config = dict(
    num_attention_heads=10,
    num_key_value_heads=10,
    head_dim=64,
    rope_theta=6640.0,
    rope_fraction=1.0,
    attn_scale=0.125,
    bias='none',
    tie_word_embeddings=True,
    init_std_down=0.0,
    max_grad_norm=1.0,
    warmup_steps=200,
    doc_mask=True,
    train_tokens=1005000000,
    dataset='wikipedia_en',
)
MLP neurons of a small language model. Each row is named by its layer, matrix (gate and up: input weights) and neuron, and shows model dimensions 309-404. Each number is 500 + 25 x the weight over its row's rms, rounded and kept within 0 to 999. Numbers have three digits each. A neuron's up and down rows have the sign that makes its largest values positive.
A block is one neuron, or neurons of one layer that tend to fire together. Before each block is what it responds to, as a language model described it from the Wikipedia text at the highest values.

Responds to: Word-initial D fragments. First piece of words beginning with D/d, mostly capital, in tables, infoboxes and lists, e.g. Diameter, Dashboard, DUB, duties.
L9.gate185:495508493510488528495520502536519470505521484480502471491499492453484499470477495513472474498494506467503520496585494464514487508524493515522582525542484493509486531515529527528487527524470517512493517474479491487505520503539487479447454486456460523464526524543488535466457517484517508510
L9.up185:518524494514525443518497502511529479495503519527564480535478507498540471525464496488517492470539494539489470521529536481482516518505486544486516532531457510492485546474523524541499518478549477519480532486510502486483464503479472535486506472469478501531448495461540514475534526518525496482
L9.gate712:433466482443501485496469492465489510462518470509510526485503517479483516493491502553492502518514509500512525495535516546478499469519506516467504482506455484506551522497474475521477522465492491496490536477503469469512479479500500512519500517527479484549484513508495462515469501534502473485
L9.up712:479426487520513536447511495478498535529519465507511550515505531507468490551461454506486519478512502449504483526542467511523507539563517477486541476490545472469535500514515487526518513471492482517536489521518491481515483536512519494469490516499470482441488527538489513473454512513487513535
L9.gate1055:472509514461503480533504495474501510487491533551529487506468511510517454499495514488529488523526500530500472503512475507495482485560508552510561527529470529485536557509500495469485504479511518504500554498489474499486542481535482482513531507493513509496493541501443521513481541519525472487
L9.up1055:510477478463414493524509454487471482480528436534493511525480521473526493527495507490521490528500497527495496496514517507485478509511503495481533511500470529485498488508501525532485500486528522512504467504521478519524500551475484479486533478478524532512464528497460554497478505505486491491
L9.gate1137:534524475549487518534510501526505488536444505482515537498530443511503486530463507491487472486518504483534538456488467497509448524577480482439518503445492433565498519533491426463483486484509546513459519481536459481504449477470471507532462531534552450523477478496467479532474531521509497506
L9.up1137:467501453556493484489526489484473530502467523508521511524477504506517503481482500530512484481498501535492526511505480543494497493487533495452498519504508480482515472510460472501491473475504523567500505499475489478508486490523542524501472521503525472528457492455471529540540477526510551529

Responds to: Letter "p" word-piece. Single-letter "P"/"p" pieces starting or inside words split into fragments, mostly names and rare words: Jean-Paul, Montpellier, Manpreet, Practices, pundit.
L6.gate686:520479513513544467502528468492532481485487500496481477518491505493498503532486495503523524470485496516530526465489490474422472548472510505505438485509469467476457515503524496558485511537487519483497488513510504465522512493494491513498459485502475488502499490521471485505517531495483531518
L6.up686:552521510505493464534468467481497494492538537446523511525464549523515531489489481512504534494473504535467517544521487531474495537482542519472510512490513451477547522489515490529470482453484477518496492471497538462526456503502527493466503520447476482487492498512524506512510464470495521537
L6.gate888:517514511507516493525496512521512508463512492498510512502498459533509482475445480473521488490452474476450461508483499484545499506495499461484524523504516489508479516505470503486514502478540533537566533479532472483496461471488501479507489519512515504517454530463466516498509534490476490515
L6.up888:523434495479491482486523474483494523455489512493500442506486512485443506505491470525498536484495522513544446514484503511540519534476518423477506495471506484476510515491534495490525495504503486493504442539455510511560445486480504508485520500463498541497551472506500475527471553489495552505

Responds to: Start of proper-name titles. Mainly "The" opening a capitalized proper name or title mid-sentence or in a list/table cell (The Usual Suspects, The Love Boat, The Alternative); also "New" and mid-word pieces of names.
L6.gate24:476512521499510540459552511492431527555466486506494529497506500488488459505485491505501549482510500472528479488501465510507498497449486501489470478538491481514552503483470482478475506490497509520494489458458492475546474501451507503489486518511492509493498539478470505486523499564524552501
L6.up24:488503508505535520487512509500501513507512510511487515540536558522465437501483505492524534495506505489471453485484498506485493510433460487509494490498480479501456520489496539548453522514437498522487513511461428508528503491488483515533502499526480491536526467491509483443564457537514538522
L6.gate1113:492515524486534478475504514514501518482478500509526501559555486454523538510474517521480487477468457504468533523488499476452487553508465474465499505506474492568528513499485481483497471485509510524508510472455498497454476497482539511458527492453500524562520473487488471472433478523522516507
L6.up1113:526516526514493517495485480487496498466467470496507512459476520455525479506529470475534470478454479469521540495488487439497498525487468516509539492488478481483484498447553500546514542537491501496493496519444507511481502537524533514496492495477477445528526450546483518467516494468519511526

Responds to: Anaphoric "the" to topic. Determiners like the, these, that that start a noun phrase pointing back to the article's main subject (the series, the game, the club), often right after an opening clause.
L9.gate217:451537482498495498479506558483518494490525452515492524505511513506522524484524514499497478454488551480486510524478521440444533520477491513489520493539457496485464527515552507505482509496472558456500497492502517533496527567458523493507508484513529495512471506537452471516474457538526520472
L9.up217:493527470481503468463517497440538447499510493501504495513497523558510426494514466495516500490490469472521509476494509537490508501545466492506527490496499490519473494499510505487501514537471487458462508507477521478467508524491487489553490496488533532544488498490508496476452518483476543533
L9.gate405:532462463518488491516511477500490466525503526527498462515489520491523461545501464476472485493540504471523484528476506513469487480506515453527501499488482480487506471474462487513493505507507521503480474512497454476482492523490512478472533528501528522514483494524511485516481503508516545520
L9.up405:481459479514500497517541471516462511474526491512480494517503506521489464503522505486558525439496501485476500513498514476491462473509510469504478488486519482546508501522550472489421483530449538469507506494537482560455509459511496461501431487562490534463452505510465490473471475492490520472
L9.gate565:497451481524539508540486498477522504537472509524544499475469463499531557464496478496535526461448541522553487547490506519512519489493520461474500503520533473482522473492475536483507481499472533471490448528525523494486510532486523486498500521524551498524475459497486472515457468495513513521
L9.up565:493555528500541503451530490541466472538504451521503436486482485533476433518497512497476487468462480486483515508510498492482491447511553537509505497526482537521515461485484536523471530501498532523433500458470506466452500504526507541431513503472509491541477522524507533510465460549508480510
L9.gate728:464498520511557491497507515502456495533488511511525490499496473484537507483474454473481518490475475514510480521534505500525539457493513495497486493524538511492515532512478516479534451483484532498522521474472453519507515531480522440498493487534551491491539550490459533507477476520530495504
L9.up728:518469486517489513471506542494435483519482500488483489464527503471514491510505538487536541411505524452527493484479492504516541510508523492500504515490490482494500471489506497536505518503493489481495501515499481490510472517502488557508461504539518520494497528495493468531506464524525463522

Responds to: Determiners opening noun phrases. Fires on determiners that begin a noun phrase, mostly "the", also "his", "our", "her", especially after prepositions or verbs and in song titles, e.g. "gives fans the", "At the end", "Show Me the".
L10.gate471:512464516550526508523494464553448509498522442486458531470525500442515488527493548493489463538499505496511505502517474508512495488468479530461484471491493461520505489512482451478511517486450539501505563538429525521494553514525520499471488529518528526508495538458460469518512478475484514475
L10.up471:496513495440496462535467477479459466505495493522499508542479515539454482502494528457492477518498551546503459484482491508482497529531493466472537452499509485487523490519477530462545514475465443520457494499512481468501505527485491499532484503492507496485477534531492527504510526532555466504
L10.gate622:495521506504517527498509505489500456492444482474464479523467499472522486463505520495509493455480456531513487508522524498500514484515493534521470507480490498476486501486517492471555502461486544442473531475451507506474518525505517466477505542484493470533483514507492509555458520478540537482
L10.up622:463528533479526503512470489493527503495524489498541469463487510483479454500502473467488510483494509484501481540535548483497477494468515501512478499509495521466488487500499511447503486494506510483478501504506554478469525543482533479498508495492541493514485496497499530427489496516520524471
L10.gate644:528500505466507479503502553495510457482502481507520463526542526513492507492531524499468519530443504456525507475489516521508514481547539504584505466515523504503527509509517464519531520528472493502507562475521538469475542467537498538462516536461517506485512532485477492487457497501510477494
L10.up644:490486485501495479534495516529487552502516468477485459500534497473544519463524484473485449478476537512480487505474487485461509562466480488521506516513513490465481469483495504516475536508446519511502516526509472482532494516522490528486506494527513484492538528529466521503503567511498527477
L10.gate781:485550487476508515487469495504465453507499491498515537487467542469525451504531530479500562500504506512531501533499527539521519516474487494473556468525517510484513474482490489512503536502464479496480559498548514535511447519487473484482500472498499545506461536529474515512533498509466525522
L10.up781:557493474521489509479472522531537502545495524489458480489513503488497496550515475519494523460470484469494521498518472510496538494499515473502468478505499549457487536574506540536524467509473538470473540486466497515498488520515525514493542489490508484529576450479515524490523516507508518496
L10.gate822:504473470496509520541458498512503531528476493507566458474505551482475491464511516462458511572483499537481511451502535479467533492524519506496531504514504490481482455519444486497485481502511485525524500438527519512521512517523519459537500541484527531527479487509500498501492528456497506483
L10.up822:507491500513500528491522517499477480501511489512493474504492516493504532464447480464525500540512497519487491538475497486501583476503483466479477496466499496469514455505494534502523480454456480517451476471535495531528520520539511495520485526495499502494464529452503519451520467447553525455
L10.gate857:460486575535480498521481573522525519485475527500489520474496508546504532518458464491475496496524510496464495493505464531422527513486505489494449563509543501468503506521500490479513473502498531469450498498507511463470455481478463534496499524519484517452504525507486531508471510526484486489
L10.up857:498459524493517477525480543505497526469462508474520489495486549500483459505465500493526442470513512481500478477500537515462540495509490488543518580495498510530495511494520503511523483523486461430480514498503488461516454471514451519471460470548503476488512496488444495492487475531511458524
L10.gate873:521445521492556518499449444549504515493507484461517507559470485529516503473485445472532476537559547473519496536480484504540545512508501510521499537480483500462518488509509444523512520468476467534478532489520501533540472496514500462458514510507562503524514534520508492516491541485527485488
L10.up873:501469451435498502505492468553521510531506439495524520507501512487509469480493496484499523488486525501512529506501488505491488531515501507543502523484511503482502503471484495473510527460484527492489530495506538493495483446514515486511457506488488512502540486481501482515510511513521486533
L10.gate1165:558462480479508504526507498531488468465484451497573480524511502495496527522507475462499500458468518503510505494515512523481500490508478501517515503486484507536499481483501491528510527492409509506461498512515539481470476523522458495434513529487497503487529457514471513494527470503513485508
L10.up1165:545525495468517515547524497497499509499506462472474469542494475492515504503513487527473504477463513498524505544484459513496468508503532498544493494476468509521472548509481519513454483493467523532449500488485516486515503492532498516474547486495499532495489490517527526513479536495493494497

Responds to: Climate and habitat descriptions. Function words and modifiers just before climate or habitat wording, like Cfal), before with hot humid, relative humidity, tropical, subtropical; otherwise weak, scattered.
L10.gate114:496467517483504518487479495489509486487448484505526490524529523464450491473467508461461485467485497485521527514514508521497541496490544511493489535476497515495497515491528485505486490498481527485470505485490510511503509463514502519522494516494488491478494488514532492537521477486518518471
L10.up114:501520512473480536527446547496477495537485545492525500528532499430472512484471465481508524529511496523499503502505551487510512534510508518464504524469500509482551546494506528476504466468477506499470494453528489506521505491502508478484503489475498531493500499489507499505473524508488498501
L10.gate504:478466506481471447500480521471464528518427479462530499502456495548493466499540491510502487503458476536504468482462482488511538498473468493459458549452478533509516504503484534469528479475467518476484525534531493499472494485521498480474467529468523498537464476501542486520497536510495485506
L10.up504:485503514425520502502432544455497482516488499492541476484491501474496506511481472541444505507515520489506540530526520516492561485444496499477524508463505493504522494521471503507504483486519487491448503453495509520527502476542511522515496534504508481475482505549497527547441534532479514491
L10.gate545:501464501515513481479518478527522531462500510523515502504501477515497501494502485487499464510485507511477447506531532527463480490501461489488483555492478461524474534501522507522486516491491470490462528520529475531503455463544493524532452510556504510495473486555536519532533505490529495463
L10.up545:418475510468537488471496528521486515544489468458483507477515491524453464495476518479436513541488473479484511525502499538467496493539532515505479509497510504529482519475463471535506497468513500491505548511512500508509492495469475490493550489485486505489489496479521529518501483498536499514
L10.gate556:483496540479496492478514441478509525456499526495493491480459520545499480506533501514526477548477538459522485500507485516489527522476504517461442503544521504515481494524485494512538485511486505516524467512493497484524460486497495490501522492532536473494512497488517515538496473498456507509
L10.up556:516502531518456474457458506524522494466546482503481505569520519474478495501502544546506497495480507499483531496521516533529456471509473519464518521563478500498491509517501470465515505443493498505462494470486500496497550429482524500523510494464503478498500482511499480493461543507468528515
L10.gate599:497517481502547508477502497485492524494480498469456513503481481516497530537465464495475471493502501502546514541462477537458541516488532526562533503478495484533519505497493492508479517478481473507488468480479480499467493469518455521539484488530451454530469497538490508525500474514509534476
L10.up599:531504448482457508478531484524525517531462533492520471503513500487491485542468481498490542460483532528455464463485488473493560508503513484529483470465499481523430535470522485499470487512488497466510465508483495512543490495570470466511526476479487500475476544503467519484515461476555476478
L10.gate819:488489515510477521535480492524526489530530498440497489493493494492511477509502454471502479500486463516473512537514519552509515491500483498500487521488481482492503519501489531507489477519533550501540514409506522545509517451513484481540525496486490476521481494492480490512520514463481469516
L10.up819:521483488501479469486506529512445525509524473485536506536521455544478454472494498503504525485491493562495493493533483544498504510507515517476481460460525461524497460476472490483482504505470492511482531483522522517493494468516482479507526472489495485482544527491515442499523512491542502474
L10.gate834:462522499496509463504520493505463438534479475524485488477536510495482486540478510553492494524419497522512464525537449515517453490520513471519460500505507469528478491481504469466453463497464495479516539487479467487550543498538498509453470536483512474500541471500475498547498526476533474523
L10.up834:508530508453487497519508493492513519505513514481508475486503546501472480528479525498493517538509507491493519515501523494522479510511468505481500483510512448518525501467505484500484461485492521485500509460533466516492494546521520538500465509515507520479536520483525499502538498452553486501
L10.gate1232:504518482475519520509461549535490501480454464495471486496505544503480486526483530541502518499525501532471472443478486497508527476493513521557511514465506495500484504463474496533520512484497507511485504507507503485445467469514454495482515502493481576552507487523512496478488503476476481483
L10.up1232:506519558488521529520487493576497513467478504447476494492496538544490488481466495501513531492495534521498501507486498500500534474552491502583476475485518537473456488479463480529498515501486536526478491520468517487485507487506490448481503471493486566538470518491522521489509491504506455535

Responds to: Weather and quality adjectives. Descriptive adjectives before a noun, mostly weather and condition words like hot, bad, rainy, moist, and suffix pieces like -ish.
L9.gate15:512510487458488465517487487497519490514494545533475542506504496516492453479480472489513503498474451474465538506518493480517504504509504497493515547460501510494487506547494477532508447551488494491500507474449514507521520478519489473510457532486497552457534473533524513494501479501530507515
L9.up15:502538470504482524507499521535496477507487485524450515464464508517459476481518467513467538543500489481467483481467484498525486492514503491532563493438468450449485500463483505520548519497488486490476522482523494519532465525524482496487507534485552489516482478499499527525515516494487520503
L9.gate27:531513497440479497472481475503502494485479546476481483545494520445485497452497465526528465538491462510479541475487452495454540508525515480513537551512483524506526497503462486453511502497493532548454500489527481515476485482508513472550516531480495500473537497501522527504500477485508505468
L9.up27:500448472469490543512476493490483472532546482496520504458487501537430504480527481517530482492506485487463546562468484504497488507515515490547502509499527484523491524538484498478512507549480441524449482484514517509522488488506509500520499544519567504511488535525506554490527543468465507478
L9.gate372:545510481510519564516489480530505511487507508477495503488562523546496472479478469500549505504499500477505546486515491518487488510536539497510487534490474520502488533495502461546498490489479491524497526495497514520472480502510522476510484472522512524528418540501511545500511480520484461481
L9.up372:505504519456529485495496456507525483492515459480484519459487524511483479497518497484510490504530506505536514519475460512523476490505482534489470521521485523515472513510522460503478486491460537488539521496532516494530487493541518519514460484507516529516470496510473536471526455533510501483
L9.gate1258:507513531536453500464529469538463524497489479542513536486466504483514464486497503471518519539544475491495501478513468541508493505507510523481464495459517499494569494499511498475513491464517504480468510464507486516504524514535495486476528498479490488531515461549448512513492543486514517495
L9.up1258:479481498511485507489479492490531471511518504510487488533506515505496438489459482534453504527495497492526530466494510520505497539486565505489471539496475501504471494483536494497517546477516509491492542499509470475506488493485482471494491539498499447525493472516517547487510513487499467514

Responds to: Auxiliary and copula verbs. Forms of be, can and have (is, was, are, can), usually right after a subject, also as word-starts like Can-al, Is-rael, be-acon.
L6.gate417:494485478519489504515515509458523492479471463500511488503490508483526514471503480485503485511545464470490490506483529505510508487463545510492507507504501504495463491489520503453463454509482486463494467501495469511504512510532440495500540465523505516495513518535525522460513519483466517504
L6.up417:484516501482527522491483496501455525499509521554499529484468533471551481495457497484522504466511474509483510508540544495546513471475462484494484537520507519508471503464514520533514508512526511503512484478518527538478487481540544492496519517515472528496496527513484507511450528502517475555
L6.gate628:484511487472478508516506546502469465489514511481525449497514507542548521460485460456511491462524544473514516493428484505472498462513501520550504496505521531501526500485500487518493499472544507517512491467512476459513524533493456503546526495529467531503525533477495524482516529542513538487
L6.up628:539525499512502496518445461530513457532538494497522454550520491516521484497463492490497493501541476522516507465478498485524534540489505529499533457498461490553469497485501509485479507488531503504503472523497503469517545529511454510523552488511495519483473560451494480490500479506474505526

Responds to: Name initials and table pipes. Single capital-letter first pieces of unfamiliar names (R in Rinne, P in Puckett, D in Dilman), and table pipes just before numeric cells like scores.
L10.gate259:504483484472500477476476480518514471495475522511529476478481546480515579517473472518501437518474528461499532537450481470478537462479516472462486451541478501515462455475523476479461485472516460533470499525459508496474480449536496490508504540514485488528493480489477458507499493550495460526
L10.up259:499502498451511503515468484492527507491489544456489488474487505494538488446459503528490486515417507487472533502521563487486497493522488475483511484478483495525492491513529461516508481508550463469477509486493488506559473499500467477505500479474485508486554501545465510481464444495522483496
L10.gate292:520510514453484492479483531458493506493509536510438475487505522514489451524519520531517460475503533496507494514470505479517494517461485539486521474462465494483489520488517491498462502505479501446484526507517451511463493520507492488486514486489494498523503532508511520485520527479476469527
L10.up292:478495557503532466491480496483503509461464522513472512480520478520452498518473512533501516484525502507517474514497480497516467531507496462473514455487493480495484475523462471565499454466513481489519455481496505498521492503519498470454452517507511500463492511503510467530525471523502498522
L10.gate381:519468492484535540519513491508520514517455489487489512525522512469501474520488486496517456486479494462479432499492456523526535491524540516490536498489495523494560502478477521508509492502518475480502490528531467467525449521459527508505491510513451533502557515476477499491530498466536542513
L10.up381:482533533534527501533492474514540503485505500512465493530507472528448488499484533510502496513496516537523502506503510503495497548525537500492505526514483487512509511534507513546525509460511485523523521445473534531506515533539481500513539523483471500488475456479472510476535462501501539540
L10.gate907:487523511506522508482514511486547544473510542479510526523509469502496474521499489479489479507460497522484481485519499505497526451543490532473471519520437481485505528479458476488458528532515536480516509472450467463548468501534439544518507529493515541491520495498488480496477516543482471518
L10.up907:500427529534540478506459499499474493521478527455519487494488497518479476513490484499531507497494493543494494524516507517500514495510470555519548540462518480491506489507489493508482530495519430516525508514495509523516504516516528499478494484511547468460502478479527516497482483534508498520
L10.gate919:524515511516474491516518517528455493519486524475537512542472510504468510536521505479531517513473490545503484498504508479520488461469492473501490518478504467459494550547512502540500480500525453490455454434510482474482491453552506509515497506494500496509525466517515534504451500523499506488
L10.up919:478520496526461524497470512484483514500543555513534545529475478494454489527513511507516516507513484515518491466461509513479523483495511503486475525518496450510504489477487478489532497512516495526524519476511469503485493473546448536478474502510512495505510529527506522484476479494470501471
L10.gate927:486446500450460538516478498513486506466463492483512526474504495533484518558447485507494512486503488506488451496464497485490490522529533521483504526467541515520485475503510538545535493506533487481536522485486503526524466491489512533471502498490464541478463511509457479461499500490555453485
L10.up927:527502506501520483477464473512500512518468510520511475486521529503493514516526442491509519488503495501519476456478491486492471487456519493509483476498519496494515499486487534482508520528552460499485506494517483496547494530489482510554504453507482494511482494470526469486482474479531509526
L10.gate1075:548487486502499467522467517502457503531497516488511492472514480474505502483514447522460507565506525531528479533487474544511456496471530525511493516504499483507493510494486523509496466503525531504488543430479491510506505525536475526508524464525505464478540467444509505535533552515502498492
L10.up1075:539551481492504513544494498474461485517480484471497528525547539493450456480501487511500516510536507534495497532500469504512494511587563505504485466524501503541504520511502507507532492524488471478503483513480533507502481514506489471509514505483515472461476467454514486483515480498482469489
L10.gate1105:513492496439469522498474464541507526480542505487503502490524512506460520549500471484507474520516518508441477476506507507531540512476521480456490480504504477523492476504503475494513492470463522495519521490507479480535533511487483495439546501483510512486512500505539516455481512509506497464
L10.up1105:532488478491517486536539538490505477529536518504526537509514485487463499506556483474486525512516488527488488515500526511535547516522474477516509497527498511502497509497489486512538540493486484540502466530483504507510510489550473537517517508512465441554548500488490514473535500471527486533